MLP neurons of a small language model. Each row is named by its layer, matrix (gate and up: input weights) and neuron, and shows model dimensions 80-271. Each number is 500 + 25 x the weight over its row's rms, rounded and kept within 0 to 999. Numbers have three digits each. A neuron's up and down rows have the sign that makes its largest values positive.
After each neuron's rows, "fires on" lists the tokens most often at its 100 highest values on Wikipedia text that the model never trained on; "fires in" lists the words (lower case) most often at its 100 highest values on Wikipedia text that the model never trained on.

L6.gate561:496487499500503532478497515520526503499539483508491497508516477500500504532506551492462524457509563518492522482485512542515545510459509463491485502494497490455483519489514533507534495505533499551493483493485468493493474495515532512523463500534525503508483510484459480472534477491476470474493486483510511489448495472510502485498497454492534525518570494526456527490488507471502461504551504453473509528475524495467475530515487488544517522545461544529519505458533470516505504522506519532487495501527444490519532529501451458465527514522475500511481508447465526467425513505519501525
L6.up561:504506523480526527473475516487534459443518460517492508529519475489480531469493541496516469490508498475531500527472470495524514513508487497556475486485470464490519506447507553528478485540538498469493512517458548526481508533506507513469509498498470534542471506533507479471468509475494496520449477517505494518529533561524495541540480485546499517495544467460457515561472545497511473530529505479450509502539504496492487510493492503501500522477510484515490509478468490494526510513533534493485490481556479507506548467506435498529521515505517527524506515536448482483505490494527503520
fires on: "s", " His", " his", "whose", " Its", " its"
fires in: "his", "s", "whose", "its"

L6.gate628:525485503496569513500489468523500515459475493463473496522522508495517530520504501519505513529524489514513457573491474507461546457488497508475497466500477470492496488499481484487485453493538445488491483535486464487486524513462548465489476478495486518519482507531498499483512478480507503466468504519493499517487482489497523523485500477456515517503529514531497500580509515465541496523503541475494519551480487514484494485520506486484530492516561453441514490490480528491505471505541522456489521470468495533489464483504513455450546516521541532505487505473494434477494478496464505531
L6.up628:506501552454526460491457501497532481545492506457540589537511504486526519519487539539486463483485535505543444489482492522473506476497484512474511509508477494475512531439506486512482482507503445499499536520486507513488530521500498491532496485481509499450460470502500494523492472492488502477511476500489485516492490507477505489502473475519564508513505509509531517525458472511519474459503512488527485483485518503496477517535505498509515509519486498504452425520449499525558512492493506501504452456498505509493448526468555489501541502523533518491515509464486471507532461485504524529
fires on: " by", " By"
fires in: "by"

L6.gate53:488524503526532477486515477535521512479489449482528502509504499498491539495506527495509469469514475498466498493471490526543524518535494520505529466498470521513513515479489496532472469502430541518525498495479552512491490494467549522465472480524495517502491489539548538484492485505436528505498545497492509499487532501513502470516495525518494481511536486505462514526474507522461522524512487486445499512505515504495530503474497513491492584519496505487486521527470458497512485510562487467473488494530526535502542501515504461504537490494563517507509486552516566518491485513465499523
L6.up53:508540523473524481489481477544461497545477488475472490542569452519496492502498505486519494484470531479507520509488498520486505526501487506490544514480467462525478532469511463524498463484548513498549483471480540513507488502512500533531511521500487511462487524511514515491524481531496509504509466480484521508539513471488493483474491541508520461516518460485464512464517539490456538531568481522471466504495474554497509508471459511483484532491494504468452505510514483498466494480532439507496474496515480533536490490522507481481527488507503497503531452482521536500483494513488522528
fires on: " him", " himself", " them", " itself", " themselves"
fires in: "him", "himself", "them", "itself", "themselves"

L12.gate598:529533511506521470487531512475527464493489469488542473472515475488441477494539521501512494498473492501482500501477492536524459520475545561503505438497444505484493508513497519452483463483494501493525506476490476467487492419496466518508517506497491518542488471526509479474550555481514488505479470512507506473483521512557523558490477515446516492489517535505538502529506532502501486462466521490521490511510502525517537505478464504476541520495507486520474548485471473523483521475503506488496478468520473489496494507486449538484536503501532503505500506485517489469501488522491524434
L12.up598:488498514514522498494500521516452472561469483495474506524460536535512501477527496468479518482500481515488515498533500510481487511512431469455495497486544513495484504488507551490496527488516513523528532504457539509539510454480488481525479484451521532507453521535459516510481494549510485544448502487456503479499513510493509505463453475522479495492500522539479512527481528498517499507492486517547474480502451493468454539474553443512505480496493512548510492469493527489493488504473540480504473508510489490517493508497473518458532493501530488493520471489498521474524490503468519498
fires on: " is", " was", " it", " also"
fires in: "is", "was", "it", "also"

L12.gate521:467497474480511487515523510485471518494528505481488460518516528507498517504510500523527517492539524483489501528481512473478468529487470473537477547514452485523510465460480519516495465478548485489500501493499518484507478496469484498499515472475467542493522483478498474502483494492476498526468504438460484509503471462458491492511497490544512475487534440461455494506453476467484516533527486507499491534480491431505479480508514507504507491525471528503476490518471515503494543505451489505474487519477529517534514493499504455466445509533477512498498518499519481486523446490469519519
L12.up521:470502458488539536523523511507466488507515511509495500503498560486527531519519497520488535510527535482476501474491507466506504535479463473508504504513459497509495512477507521531473502519505490528498522525510511458481492491506484541495502481488480497514516475500521519503489497462521500490473493502478508492475464459426487487491499482564487530465521463509459490497439507532488481490501476497486500513541481468484455480470490514520546478504505516510451476479485481480471542506478496542516456482500518546525467531515519495471489453557477515535494486509494446492518474500489490547
fires on: " which", " that", " who", " but"
fires in: "which", "that", "who", "but"

L6.gate446:474532451515504444490490520522509531493492507490491471456527515506471510518479523536525528457540564524470514540522506457484501495482494551496507491508498528450564474500496457517492525496491480550507499476468553509487466482477519476523507504497485509482526494482536511512545522489500478524474506499502473510478556482491521499462511528517477500465476513423477526500485496560507504498520502517524502521487490505495490481494498514486467532482492480474525495509498501531528530560457480489486532476542504502458461482531480511494516487549514546526482465493499488519476528549482537539
L6.up446:492535476496548499483548467526483464511532497508552543456528486470496518494526486459483523533506529496472510470500515459487491476464504496513541491488500488519485481513498539481512492472505500491535513500465481497496501445493522545547473482512543505521533487500497465506505453478519501523498502465524510528470491521495526500493491514548500466450516508534477531520489514473438547509510479482490484464484457499466512540490484501538497467536515471515526526485503493493491530520495515519480476533509476511520547466559508519507504436498473503523489471513501483510477485489494492520
fires on: " July", " September", " January", " February", " October"
fires in: "july", "september", "january", "february", "october"

L3.gate353:497531513526516519490494518503523485498502470495511485483510509522477499466510504470510461513507567480479471521502504525508506515479499540543528508508479448485474533471451497520493504520526470508535520514505498488442502466507524510529447490521467486528483517502535487452544499454476479527480501546503525552508524496488534507510487525476466475473491458481510517551536508489528467507496506457507534534536482493494519484519504469524511524495516477471540542534508497470485433514459510542483513508499482522478490501464502480511471507492527497517469475507449493512526529495463494500
L3.up353:514493583497535475483475527503522506517510500471503471510477469520471523503473477497486458505515473467496497533498533501520448496473476467531528500518515496505472467524486497522506534505529450530484484490529490499470475465486516499537492496471446481558513500460505480514486508491475447492455542480498530496509489469501530453491500509529467516483492452445501528518467510484520485456490486477508456498522471479509481506492511475483521460498520483479435464499460487519499492483517520466491466478488464494501494511521466451522531501506532480477489493479494464509526498477466515479
fires on: " due", " while", " because", " especially", " Due"
fires in: "due", "while", "because", "especially", "despite", "particularly"

L2.gate450:522477508505488497525442506533467498483513497477563525463467500510550517506544480505465503490534501505450456539456521484492482541446469521476510487489485507473553509508487493483538501484472538467491475526488521514491493494472467518498490475492486472516534520522519490494506514500534514523499509507548480545491474535471515531482531515478530510499517509503475465506477509500497505538505499499502456494491512507475516504499453494522534554497530490517499514535482507522493506472487475536492504490474516531556510480512499545534503476455483510450501491492510466516511505430498485536
L2.up450:467501517493534496483481497543467529459460455483469521562561531527507451467488522516491483468510472508501489507494514484509468483487479530526509513541497546487480502494491495535509497456503511430502513519504476509450498490535474484483493527515547544499492511456502519521549539533476483519473499459473531496497501507488458550520503552488498554522530501507518501510491523511523521508515482507504493495478468481520517479556463519460505572461483507494528500502477518498457536458515499520493509490468493464505535481500504484492496492508483503517499456469467507462514479500542557494
fires on: " October", " November", " September", " December", " summer"
fires in: "october", "november", "september", "december", "summer", "january"

L10.gate352:507460521485470467508499499491513486452525562489459552481502529472458528471534507529509516506498491489479515519495514544508476471494508515481512486510509479483531468510531479488542497478487506492508499507528465505452476501548473551463465492494498478472508507523510507468516523482471531529499474523535516434536520486501495534506489503498485523559503534514520499499536502511498537556499527528448516473516534488516501456488505434467493507473462494507470478446436540520489520502493542511472526457509493511451477479490461538515484521495513496528536529484470497514504489486476511503
L10.up352:475496494510494467487515528524540521517517502531512495518512495513534515476495509499507494511542553505504502481496486498514478482544482500548491551513477508540499464471493550473457530507486537518484533506503511473529492465485548494523495500465541490503553497553499448479513455496496523498498498488509526485494475461554535532479543509547511508453505476446475490511507522503479482501495509498501515488504494525496544473520513515513499466503511495484489451549509520451434528540478461522530530513522510489490499488438505528503473475502514455519522446490549497471489518522501509469
fires on: " high", " over", " about", " long", " wide"
fires in: "high", "over", "about", "long", "wide"

L10.gate453:535495483518514522508497498504528510517521536490481438517477502551481483517537483503509482508522482490541491499511513528444490546456477466472522489514481538521504500481467504510531451495534491539540525485465502529484493495533507524514474565459474501502493496495506538463517488510500502499488474527508551515517484503475516439517463465517467513519496454465514504550475488507503478533504504510455508546514504463489523479523519512491525490495505517492491506446479526502468476468528521506509489491497481506504481499523481490485542471520498542526518521447487521533522467489497484533
L10.up453:456522447513520470553494542500479470529470460529504464550497461534522490501508481477515527483468537516544514489510489534496514536505544495514465443488553468536501527474543507481507465524530537545540482495479543484492529500508492491488484474505490535468482511499471524511484493509481516484539451509473462455517529487480480464489481497520470484461518472499447495465499497484488541474514526521474479486522489506509479467515532544546526504515509478500493525495452525489515494457483518499463517508536522512496497526526495516483487495537487528543504526499504456473515497498481502496
fires on: " who", " that", " which", "s", " what"
fires in: "who", "which", "that", "what"

L3.gate621:524487508504482510502487487510534443449486485520494502448472470532511506540539484472508461496512502512467524498464499493498481476532475515496512470456513502502484471506497506564540508581511489470526455558491504489527518492508517529468469518485475476493491517545474559534494507465479561499496504443525519519509489513495507504500511543501471559483510524502496502504482504503515497538527536485448488498475507500506532521498513490514453479460457472519491506491517500509492504442484509491481508444513509520455478477463489536494476510505508501470492513467510490546496453492481516487
L3.up621:486521510494530457534499517508515517484457543498491467503500481511482528502524480485497512484465542482495510468480478537520463531510475532517544498484505515517509496444534491472438481515484527500489474502489498466518507475466534541481537511480559499510505510542518509488519512509542526511509492441500521518534505494505448494499497509493486455477503483529483504503523527531482463522454491515491467483504484498525503486474504529524512522532477522496474483496504491486526553495479482443506495539545505498483478511490486487518545540481514458509515507517484490516486471512469526521
fires on: " on", " about", " over", " upon", " below", " above"
fires in: "on", "about", "upon", "over", "below", "above"

L9.gate407:482483507536520505497509526444510498543483539465452492504482557485520487530525479457502519504524518474500513484474525540503518479503529515485536456493504483488430535511502485538512530478538491492519455513497525522471521532541485503490514475547471515524506482496512523497512549493489549520495519523501503497457490523483474503507516499498491455475508518532503498512532513553504500504485512497491541508542514485477455503530505511519473516550482465500466493492463514455497463499548483519499448531549498548495506532507494484516501513491545479503536472527490501524499500505552443481
L9.up407:479454491492506533505503524451516447458476574523508519508503531521578493510505482462506443494529485476522512460508492510508487484517492466491521473505494516486482477485533496589494476488487490545500516479526505516536498475494517483492495511540488492489514506537466507498506513459505495480489523488498535516511478484512474472500524494485517483484482524544504494462528547513543527506471530493504523492510478457460480521512515492502497518530484426486512487564476507476531490516536516515496478532491488496508476464516486522511446480522510483535492443522495510542513499474440497506
fires on: " on", " On", " along", "On"
fires in: "on", "along"

L9.gate375:491512525513493460562499514537461507500501504486519507468515482494482505467474519536500522483475489440495510482519525501502484529466505478508485467483475516477556527513446495458551469504475504531482503492507470482505458552459531511558503479509489489500475453527497451527514517486518456497462509526524493512493491524474503504539482494506479516492532459448495525547497445529496501520500501520484523525480487481482497483535441471513502540462493485517493514519489456460486497478521521527501549479541499495494513484525480503500503513514541515497469496511468489458519557497533457521
L9.up375:534482517508514496505515521516441497515544506558505518528509463548522513475485514513481529530520536492506550531479526515479461484465457509488493537504554500501522501513473518491470499475588436509499512478496463539480500524472510487528509517484506505492500510466554472499528484502496506474502524496471493509509479524477546504513497524522533478522492523487520506518498489514493478495515497537469477509440491443479515482487482508491492516482506484523486512530501467501494425476527519512502508504475520502492488487555500469494482478481488500516501495505472471521511524492510507553
fires on: " until", " since", " November", " October", " September", " December"
fires in: "until", "since", "november", "october", "september", "december"

L11.gate416:474518491483516493498528493509479509520503464458485468489462457501483496520517555520495518520528500522543550511462516482522554531467477507531501502503463477476517548481461531534515455498492472472499466481511518502469504490490532487539507498497468556514505544500473489506479525531485517503505506448495504500472509504499457514473452511515451499509525465516466491509529525540477503510526489497481518516557480451530492437479491514504472488541468484469458501527496520512473519489510547501490493467523450515503501477468510481482472497467522520470528516475465509505535485477467496528
L11.up416:469491477486455488526454545489439506501509535562502486522491510544496501524528487518501498492527508488488514521474476513475523491520500498523459517465480493494519488523503480478551482470492551499483494495501478528512488484493484490498492525503477525477504520440490489501514559532464519464512463468516516485558539452505484460506475442504481485481500482450461511510507475503466479533499544517467530503551481495535501506499513536563496466501477505515462492542506501450494543483488486496470492532552458492485535458511490477506515518543490495519540497495497485479523510449505492521
fires on: " which", " who", " that"
fires in: "which", "who", "that"

L10.gate483:546444545501539471487479498523522503505524482487508492530503469514492488523467479497563534464497503512499499510431494503538512463512519500531532458504469497530492496486522502508536495534516434531513532473455503472468491476517490537528486487507503496529521424525471457486534504466493528486518459493519518490487460518487520487462483485506507457503523497477481521492491508481466513494514509508492490482508516497538531530457529494470543488477494504479457510512485473555520503516512530526480453497464504467496528530501478515506505516523476483495520494482486482522490516526526491504
L10.up483:541566524480489499509474490498464508509475472536477479502486534504522462486514527479536541499491532514482478501529503518523477479529453469497475466489535492489520507502519501484518519491480484499514535456518529509456445483515540503505498476510489540528508479505455493498496513534486515509476482472532462507527465491480513503518504522495528491470557498476475523508521466502506532509527508504554535512491496500484490497509527476447536441473493510522498493479458488514516565511522519506503482488532494491488489578445521521487552512493497515523523503476514472514524494479501533476
fires on: " at", " on", " of", " reached", " top"
fires in: "at", "on", "of", "top", "reached"

L9.gate160:509496548514500480520528493516510511499497488499510470489507530493470493524503506552510523501486513497502504533506472488496478492508512516513495490474467481432512461534447488495472480533530470506508503534475509524466480517487509509508496499493442492507481463546503503513487530453513500486483492505503508538471488566469508496516491519482489480492516434492484488546519488508508461522502530487462470524512481525475479472536545517506500476502506467471496494534514490480484480491524534501500511526453475527479494522521487480472545530541529515516516560514485490468489472495526419515
L9.up160:485553482504521447483503491528526531462466485497515547493516468464480448560494530497496488499461512493497490532519532511463538524488513513506518499477503455491493518450501496495515487498466493477539536556521485474484468510502527474503520484462478469498471539464523502518508506486488509544497502451465498501497491498459465533530496505425485491510552512467445527511520519493501535504472477502511502545524487503515479485547491503504492490518483513464483517524498521525496521467487532472501495453527480538513500500432468491471510480521546502522550499496507526463493523495487463483
fires on: " by"
fires in: "by"

L10.gate425:521512531492545498544513507538506480497523504460473501470530503486525512470478476538463477481460514502481482486470486528514467505502497516461478518504466465473503475500467473505487514514543461487521462547467525528490493469486489538502484472480498484551499526526506483522535532482531541521480505477472486545477503547509511537527525592498516513491529488520515464530518534505492492538499537500481482492442516490480517460490502462472510511492526485468481514492466479464498511501534555487529455436496519483510500508468521484491548507503555477464486483481520492508461498518534504492
L10.up425:469518533472489469525480497496547510493501499496507461489540542523491475497493460502457525482453477497495480497517511474504452522500510480513471508499490486522502482492542463457464516500504537523525512481516487468472477500526517542492458533502472478512512508481536498474515540525489527492468479471487524483526511427502464523526496478504468493497477489502480490503494486512541536472499486466509465551482486482476505473518519569491517440508490513519469449548530506500500475490502501511520512524523499514489434496515478486517568524510456512564498489546486499453515453485504475483
fires on: " on", " over", " around", " in"
fires in: "on", "over", "around"

L9.gate399:491525515511490518529496585518552478462496516516505473474489512530478477530525478457554445470485535500482466525499522539490474450496477494476511535490518517466482517478437510483565549484525535507506504520497493542478470521506549500533461509531468487519507496563485491447524485471474481519520536489482456472503511510502523486515451527483483496490482490444485471532493521449493514529550538506493498531493460494538502487505477501472542487501499514524476511461475485498495501494467539481498472472501488485492544565492506453509457498511534485520503521507534488502489521504496471504
L9.up399:475494518484485495487501527484502484532533464518448470479508478539493504526510537513517513475494494469491504590506521504504501520476525486494542495496496475509479458492511512504503532519531464522495496517528495493487513510481509512514469553522467470513541476505474545541513520485479473460500490539516555479475462498489487453421496527486489523525531496483524516483488530541516553502497488451525473490466544501545498511540538485487516509473484514536500500467505524510520475475485491486491512505485543506464506469537530513510493496454522465510486503466487456486475472518502520523
fires on: " more", " than", " due", " because", " addition", " after"
fires in: "more", "than", "due", "because", "addition"

L9.gate173:507496524529546489559529589473500492506488527516457528498506516522482537521505474477535486478483516474491518461488528451520494486498487510517521482465500451498533469524476540544517487472497494523515475529500461463505524478491523473460463492493494519516512527494505498512512516470465492469471514525503529471527496485502516519470479535493517503487508550580475487509474512497533465506495521484492492505473523489507548452477549453475488512495468467551456488490484458476511454521516522513505499494498512524463479530520490498524502462523510510531520483525502420496479500467488458476
L9.up173:473513470504504473529467532469488517511495510473507506490456552493520577486486451485521506496479515517530488460527535492512505503487527485497528476497495499481527476487460486494450483468482491520485488514550507481509548523530541554515512509485490489519524527486548484458521507491528482459483500531506478476507489490502477445477490503519488488507511474480524471544548547497520480511527487545503534506483503506506473512518491494496476505511510402497448472500476459483512505521519489519525490492522551483510486496498450479508470533488534518460486465491512498525520490473516492466
fires on: " on", " of", " 1"
fires in: "on", "of"

L11.gate449:518494543507496497507493511476529509501451517513492501510507523506461535493516505510500515475483515502482473554495531502486441510488517484512471524490450482515478495512461484513494518469527476509469477476472507514516520458552521501510497520523531539492510548535515530457469487524526499520484493503493492528479475477439487500519499528493466454498503479501481482483474550532513466500498518489492494520490524474475511481495503512505472503510487470486458534496517519458488512467521553518507494516527530536517493478497465488507507472509510474469516499560452521529518511509506457501
L11.up449:498496504495533491488500500502455515509502501505519498503473506512545486519520465476501493471528493477510508470484499487468511553487519490477451498484525506531521510505515508461500488497523540532519492493495467456491507453500517511482500513463407490499457513426494485506510513451451518486535491520510466515521501510523477499560482467525476477491499484511502477524503454480517477509465514501505509504463504472477522458504525479480511494501533454507514506538465486526509450493536515493510471498495507531533472550510519518490522491485507440496528478518491460452513524483499492526
fires on: " on", " On", "On"
fires in: "on"

L3.gate60:500463498501471519498499516499460516498534452488506496519526476492480530500559509516512504443482473505480521520502526544490474513519525484517511481484504491480536497493505536501510506476506520512518500519475443507501491523496544473483472469524467490539454487516493480537499518480482522527530484520517500524496495537515519505499494458505475541442498520535427499498492507534508545464502563509499534452528528484484469510545492480484578514509480494504497540509489543544533500492542520448484523445521491551502482477509508535485508524526506509495504509491490491505454498523500461522
L3.up60:464431500485484498471510506487498536524534477479474495531531483496528524526489470482453487485480446515485513502521488518461505483544498463500504529483512464498495493474456480464497501441515549497500475548521451492508506503496523484484454479490477481509481456503505456508450482515489561512514492485540479514499445535505491526497512461512512535503505497494458514503484488509483540443500524496500464477494561520465468497539516490493497509483483569505535504499494511576505533519528512505495477429520477499504475506476523498507498497561508461523501509478494485542464492536483466498
fires on: " among", " at", " Male", " By", " Of", " Female"
fires in: "at", "among", "male", "by", "of", "female"

L9.gate550:524582529488500532507491497518539477428497511495498477515523498480521530492470515492544471483531480461510485472489512506453502500536494472539536466470479491522500517467481559495530505532538484498503497473499520469470457474495522498495485517539492473509506450515474532511488517479503490492492482503529486507491485513499525511467522501490508485481496463485469566475503504530525495498583527443480512487477484491514487502513470510514546467490507512535490492492500506518538479496484544467466479525534529515505485546493501538518550510494504506470527517508515473474476483505469515550
L9.up550:515534489544527441510500486480509522502523475448450492528512486506526479463514503475493544503551508496526532520506483517478468521536528520484489482486524526511487506458468566507525538477542519511527495478512506539496492478489511507478509506497478532494497491556475502482493480533533452500489495482477502522481494531483497488481491498489505470470482510492493507504499492496524506529502463508526516500542438519474481498511455507519496487522474502514518510519521503478492486500469462491494520557493428489525484476507537536456468517504468494443526490472479489444482484517512498469
fires on: " was", " is", "s", " not", "n"
fires in: "was", "is", "s", "would", "not"

L3.gate91:501520501469515468509512513507503493494471530471499452423541475483529499494509491511507528466505463528489525481483521513494490496503533508497456529515487539492510516463537492495483496497543489428545461497504498506477496496482544537443507517464445497497465493486506492504545490495501530512507510487507466511456474513482492500517445526502516530511485489527508487501515523525510536528479470542523495527536501458496496512551435504486464514467501491520463524498519468561473539491490497490502481524486485502524536557503458478479521513508481516472510468528477502490504526489495476517
L3.up91:535521477489517471506507533493514459501511510521498506464467475440495491459457447523469519490541475493526512486498531512484489467507494510501512478501470496494470497485459492528485533499567476506532521468514511494488496526563506505507484482463518517510526510508529458542510503487522487504493469506504512494516537507469538496510486488491496472520479489526461468465494496503537492510493474485474493518486477501489493529528445453490471488460541506500497518465484447511510503500530483533515474482450530475510509533509478488462517508510530497452499533507513511526507467514485511501
fires on: "the", " city", " northern", " southern", " 2021", " 2023"
fires in: "city", "northern", "southern", "the", "2021", "2023"

L6.gate323:524467540494510470581487503503523505456527515513498523478506484504523482518527507497470451497469529483488468484496488491479501511523560510505540493470471495484527508483489481498520497487480531502463495522514497520482491516553506516497451477546460473486457460496490498477511538506528483488498485547512481511518490493545532458520521508508517500480513505509507530543508505546485466486496526493474529514500489497500490510477480475489523494508516473488483491467521526468464486469531543499485503497570534578511485493486490496542495537508508503503485497542516487510449507523528480527
L6.up323:515485467484498479513493551483472485498521500511519503486498499499488451480492534512494429498485491513519494477526500519457492508522519476522500511465504503510479516470530472543504483532541496492491464557550444529476512497490508500490479486495501475499461514533432516534486505489486484483523513506545545511465468451491500513492499492485495434525509470494498480519462520526510485488531510505505456487513501509508482497529489495470487490483477474465530480510475482465517453490529519483481540534481499530497513488469535500530520530521473534494539496525495475512480474505487494479
fires on: " I", "I", "t", "ve", "ould"
fires in: "i", "t", "ve"

L2.gate95:531496531478465506494438508486515433437531484528528522484528496510487517497564501485553508546507477497495483510484500525507467514502518481487489503526509458506504432495465550493466494470500475501460508517481460491462454516483499504493504510541492502523500492505503467515474492477453497520516495474574526468469495535488495470524454508498450556459491483501504487467488503483490485513502510485518517543477500506510526479473473527476536518514515490536490481580529486489473484506488507488473495512524481541453521567546500500492463509513516468543507547444470478550516472528521497518
L2.up95:472487531491478498493484480520473485501490490500507508460494458501525455483485490497496486510471522532529457449474504474499498522488499540505477465523500479470512511491496456513466500491512500537490518476461499443502473515512454479498547510522534517492495498524514486529477475506511460519493488504519527502528475494524527521537503516489501563495485447505465537552471544480538466507561509505459525490458475470463466446499505487442526498484473492498510478496479498502535526482486461507486529542521481489546455507498500516483475525512489514494464531498516511508544483502488494449
fires on: " record", " lead", " round", " majority", " executive"
fires in: "record", "lead", "round", "majority", "executive"

L9.gate102:524491551511465499524510548516478526464481490521483521498510485529492465490472526541472544507502524492444494481529469479501494534492542496472497504505504519481467474462497485531535488475492494491503516538514482536493486559487447521466494477498474514487464458503501518503499551515474475526460486497485548520438549463479447492477522504484526427502534519484500519549504480536521507529520508488533531476497498504520541489477519511548527506507513485470450508479497537498507474503470493517482501487486440530533468487485488539467507502499481494486497503507483518496490493511519504517
L9.up102:480457487509548499529466524523501470513498477486473546471525505537507509502512522507487472498476428469504529497493522508519499511491474477473530492489527521486526510525488499542532464489519468526503495472482476494450486535489504475498505493483493517453484504503496527482496497508511534485498536504516516498477503511523468507467513550525505517486479450499502498506446547485536520509498463530521467541542473477492467518445463454490492463494439514500543512478487483455486497515545536486493493519463497489506504483463490493550482486549510528520514478473493487541466488514494458504
fires on: " I", "I", " we", " We", " you", "We"
fires in: "i", "we", "you"

L10.gate351:485564516485484510506481515510516464521529533508498476509510529541494477522511492513512528496521522544531519522474471475519517514480516495497489457513497483468452519515526465473523481493509483510503513462490471514452490501509490518528521493502440530516489524501475477500480537517519504504498507511493510506522498505510501545487508511546499518452536481468522510530500495581503475492494491478458488518537538442501530535499513478501494491496506524529462485481477461493475495526485502500490515496498479530498500517510504467474523527485545516515489519461499510479461526469515554550
L10.up351:508451489498509544467494544506489507444484499502524498546561489503520503565520538471515463473525511473533493497472518546472539476490524432497521535532489457447505539470496507530546488556512505521485482496492503499534483516509524531499482502525500504486465530513514503480496488501481490455496526489518540519503495470496496494532461484496484507540458544485505465551498561476500535495522474517495500510491519512486500509462511486465481506500473523469473476462515485521487515527528468510487456500498486536536530502486492525505514518529514541527507471462513508506478478532476450481
fires on: " its", "s"
fires in: "its", "s"

L12.gate363:509437513574485532526531521501514496462508486481495474462498480505526496549496521503502442506474519508452491493465484456487513463472521505549553443497487492518453536489488495511524457543464545490525463513515526511492500524523509507491486516484531503508497529547474501510492506530474508550433486478538497543513508475501497512566498516474520506505459529507494491496504509429467531548491493495478517476520495470525512519499476516481492466516506484464485520504527488461495495527499498510467533469525490521539529465507528524532492497528524499491506506522513492517469485468496478540
L12.up363:490485566495518575484475463533484527467534489458463522528500543495515511507524509501503467462459505456487510525482482486513471496489523497505515464471479506508488514477535507475521483502541511512499526509550457542497468507568507464490490491527483484488520495497519515531503504520501502519508530517547533551554483471428462521548475508494499505536477496521484518540491505485532509511509520518471475477507559468499504542523481491503527506465487509502479509473471513481478482495526488494514489481465466484497534474497494529518528537468451506476544482541509491506455450488491475532
fires on: " October", " May", " November", " September", " March", " June"
fires in: "october", "september", "may", "november", "march", "june"

L3.gate385:506502469507493481540486508485496516537573501494475508483508515545469508508497525522542555535501499518520454509485555500484528505497517551542458533544544497508548535483501498472499504495526504502507523506528507504485505490520513500523464512509487480498510469501518480512458492472532528500512463518484516511475509441560498486488485452512491478485486524487533484501473463462512499478511539537511498506486494456512434557485494518486531502460507513504481499522474489484514476525474487501526494540494491485459521479510497489497469496525484499538484508501476478547473493490495482516
L3.up385:511453500528516510503535498470528445519445499471509517513510470530507504500488505503493466495492485496520493507515540477451423502491516507514460499482511516507506519509524521487550503514519533514497523532533459485506504507527555487503487537479481512474494465467485481492499485535526525488501506531527509440529503491520509474482531447480484482551500555467515465485497487455505512480495522511498519465495527506530505519466522538497489489484494501513480513480487451486567477501475521521457537507478457502463508494514503531559505487537469531539495509526447472507499508466519522437
fires on: " 24", " 27", " 25", " 28", " 19", " 18"
fires in: "24", "25", "27", "28", "18", "19"